Weights of a small transformer language model.
Size: 11 layers, 4 heads of 64, MLP 640 GELU, vocabulary 8192, 9.47M parameters.
Architecture: learned positions, no biases in attention or MLP.
MLP neurons of a small language model. Each row is named by its layer, matrix (up: input weights) and neuron, and shows model dimensions 32-95. Each number is 50 + 12 x the weight over its row's rms, rounded and kept within 0 to 99.
After each neuron's rows, "fires on" lists the tokens most often at its 100 highest values on Wikipedia text that the model never trained on.

L5.up9:39 55 46 43 50 52 37 32 53 45 49 51 62 57 53 46 43 42 85 62 76 45 45 38 57 52 27 60 62 50 31 48 31 40 56 50 39 51 49 44 40 74 40 48 40 56 48 54 48 40 34 48 54 37 65 68 75 69 45 56 54 51 50 43
fires on: " of", "\n"

L6.up418:46 46 63 60 57 40 32 52 62 33 59 49 35 39 65 58 60 34 55 63 43 26 54 51 78 55 35 51 52 55 45 45 57 44 42 40 41 45 36 76 65 53 47 39 39 33 46 58 48 42 61 39 52 32 51 55 47 66 55 49 37 46 67 51
fires on: ".", "|", " of", "-", " U", " in"

L6.up389:50 50 59 19 64 44 59 29 47 51 47 73 46 39 63 67 41 57 66 50 55 70 64 15 44 55 49 57 55 45 64 48 45 65 57 63 44 48 52 47 50 65 47 48 45 33 35 53 29 49 38 30 60 44 26 47 45 41 49 41 59 57 32 62
fires on: ":", "\\", "′", " (", "[", " 1"

L8.up107:40 50 32 47 58 51 42 30 49 63 63 62 44 39 58 72 69 51 47 45 58 14 48 61 27 69 47 48 47 51 38 53 62 51 60 47 39 41 17 54 50 61 53 55 44 60 65 43 71 54 51 85 59 45 52 68 82 56 48 51 38 51 55 42
fires on: "'", ".", "=", " mo"

L7.up496:42 48 41 37 46 45 66 29 40 42 46 33 61 72 71 71 73 27 70 44 63 52 60 36 47 37 64 65 46 37 55 29 47 53 52 55 52 47 51 37 47 62 41 55 36 43 36 59 47 22 42 36 65 46 71 65 49 51 59 44 55 47 44 50
fires on: " |", ":", "|", "  ", " of"

L6.up527:48 37 53 40 53 37 35 48 58 54 49 32 48 40 61 53 62 73 69 32 61 49 39 39 64 54 75 61 48 50 52 64 52 56 50 49 42 47 49 53 52 61 48 25 40 45 56 60 54 35 49 41 65 29 55 47 35 32 43 57 31 56 48 23
fires on: ".", " .", "2", " the"

L7.up424:27 54 59 41 42 67 53 36 39 57 24 41 71 29 39 67 47 53 58 36 50 59 69 68 38 20 50 46 49 68 48 46 47 60 34 39 43 46 66 30 59 37 47 49 44 35 37 72 47 46 44 45 61 40 39 39 44 56 58 41 64 36 79 47
fires on: " after", " when", " where", "After", " After", "  "

L5.up99:41 46 73 54 46 27 45 50 59 56 57 58 49 50 17 30 54 49 70 56 76 58 59 49 46 46 59 77 31 48 44 68 45 80 40 63 54 38 43 64 50 49 53 52 53 52 52 62 56 51 45 65 46 40 64 35 45 50 39 42 58 54 64 65
fires on: " (", " the", " their", "(", "the", " his"

L6.up374:47 32 56 56 45 49 43 47 43 52 50 58 80 59 37 88 58 52 39 42 41 71 49 61 36 32 62 50 47 60 55 71 68 43 19 46 56 49 47 42 45 63 52 55 32 50 42 50 53 57 42 43 57 44 37 25 49 32 57 53 69 34 61 34
fires on: " the", " After", " During", "After", " during", " al"

L8.up27:63 53 45 41 52 60 43 49 44 52 63 67 49 48 45 49 85 36 47 73 59 37 63 46 65 51 43 44 70 53 25 54 50 49 66 53 33 31 41 64 52 29 48 69 43 43 52 64 51 71 45 57 43 26 48 70 53 54 65 39 39 54 51 34
fires on: "-", "'", ".", "°", "aga", "iji"

L5.up629:41 35 48 41 48 57 40 54 38 48 37 77 40 43 40 49 44 44 64 58 61 49 45 36 57 37 59 38 52 60 24 73 32 52 57 51 49 44 49 47 49 77 50 42 46 50 36 47 40 43 28 27 48 31 42 49 51 39 49 53 54 43 55 39
fires on: " /", " -", ":", " –", " (", ">"

L7.up442:49 73 58 38 70 54 50 34 36 46 56 46 56 63 45 60 48 61 52 43 46 48 58 62 32 72 33 48 61 53 49 31 59 57 52 55 48 38 39 43 63 58 50 33 32 56 49 56 48 72 34 59 32 52 66 67 61 46 61 41 74 29 48 62
fires on: " an", " ab", " bi", "'", "asi", " co"

L8.up1:43 43 61 52 72 37 45 15 54 45 54 34 56 41 66 53 51 51 76 57 52 26 54 52 57 46 47 43 36 38 48 57 50 56 57 37 36 42 58 44 41 41 48 69 50 49 34 37 54 51 42 58 36 57 60 63 85 48 30 68 52 57 35 55
fires on: " of", "'", " de", "s", " on"

L6.up100:52 50 69 53 40 49 42 44 42 44 65 70 52 49 54 62 37 62 46 26 55 48 58 67 57 41 67 50 78 73 64 65 53 52 35 62 45 49 59 58 39 53 62 46 38 61 50 51 48 43 40 33 50 56 35 49 44 28 36 41 60 60 53 63
fires on: "/", "2", " an", "fr", " /"

L8.up569:38 59 81 33 44 52 45 46 54 50 39 47 54 44 40 38 70 39 44 51 71 51 55 30 18 45 41 38 20 43 63 65 46 65 70 49 50 44 62 63 22 46 35 33 36 45 62 62 54 42 44 46 45 51 45 52 30 57 33 46 48 52 41 51
fires on: " (", " |", "–", " and", "c", " his"

L5.up18:49 37 79 52 52 34 47 42 66 61 59 63 58 45 62 49 40 44 38 40 47 43 45 31 56 44 60 42 75 49 57 67 79 63 38 46 46 45 47 48 32 44 51 32 29 49 70 57 49 45 52 47 52 61 42 53 44 38 47 44 50 61 51 37
fires on: ".", " +", "-", "/", "2"

L8.up464:53 52 71 37 40 55 61 41 59 49 57 41 56 62 35 55 90 61 37 50 42 33 70 76 62 50 32 44 60 65 32 40 31 56 29 39 41 61 45 65 61 67 40 59 45 54 62 64 57 44 47 62 32 58 86 49 57 52 47 18 47 50 58 64
fires on: "'", " Rou", "asi", "ti", "adi"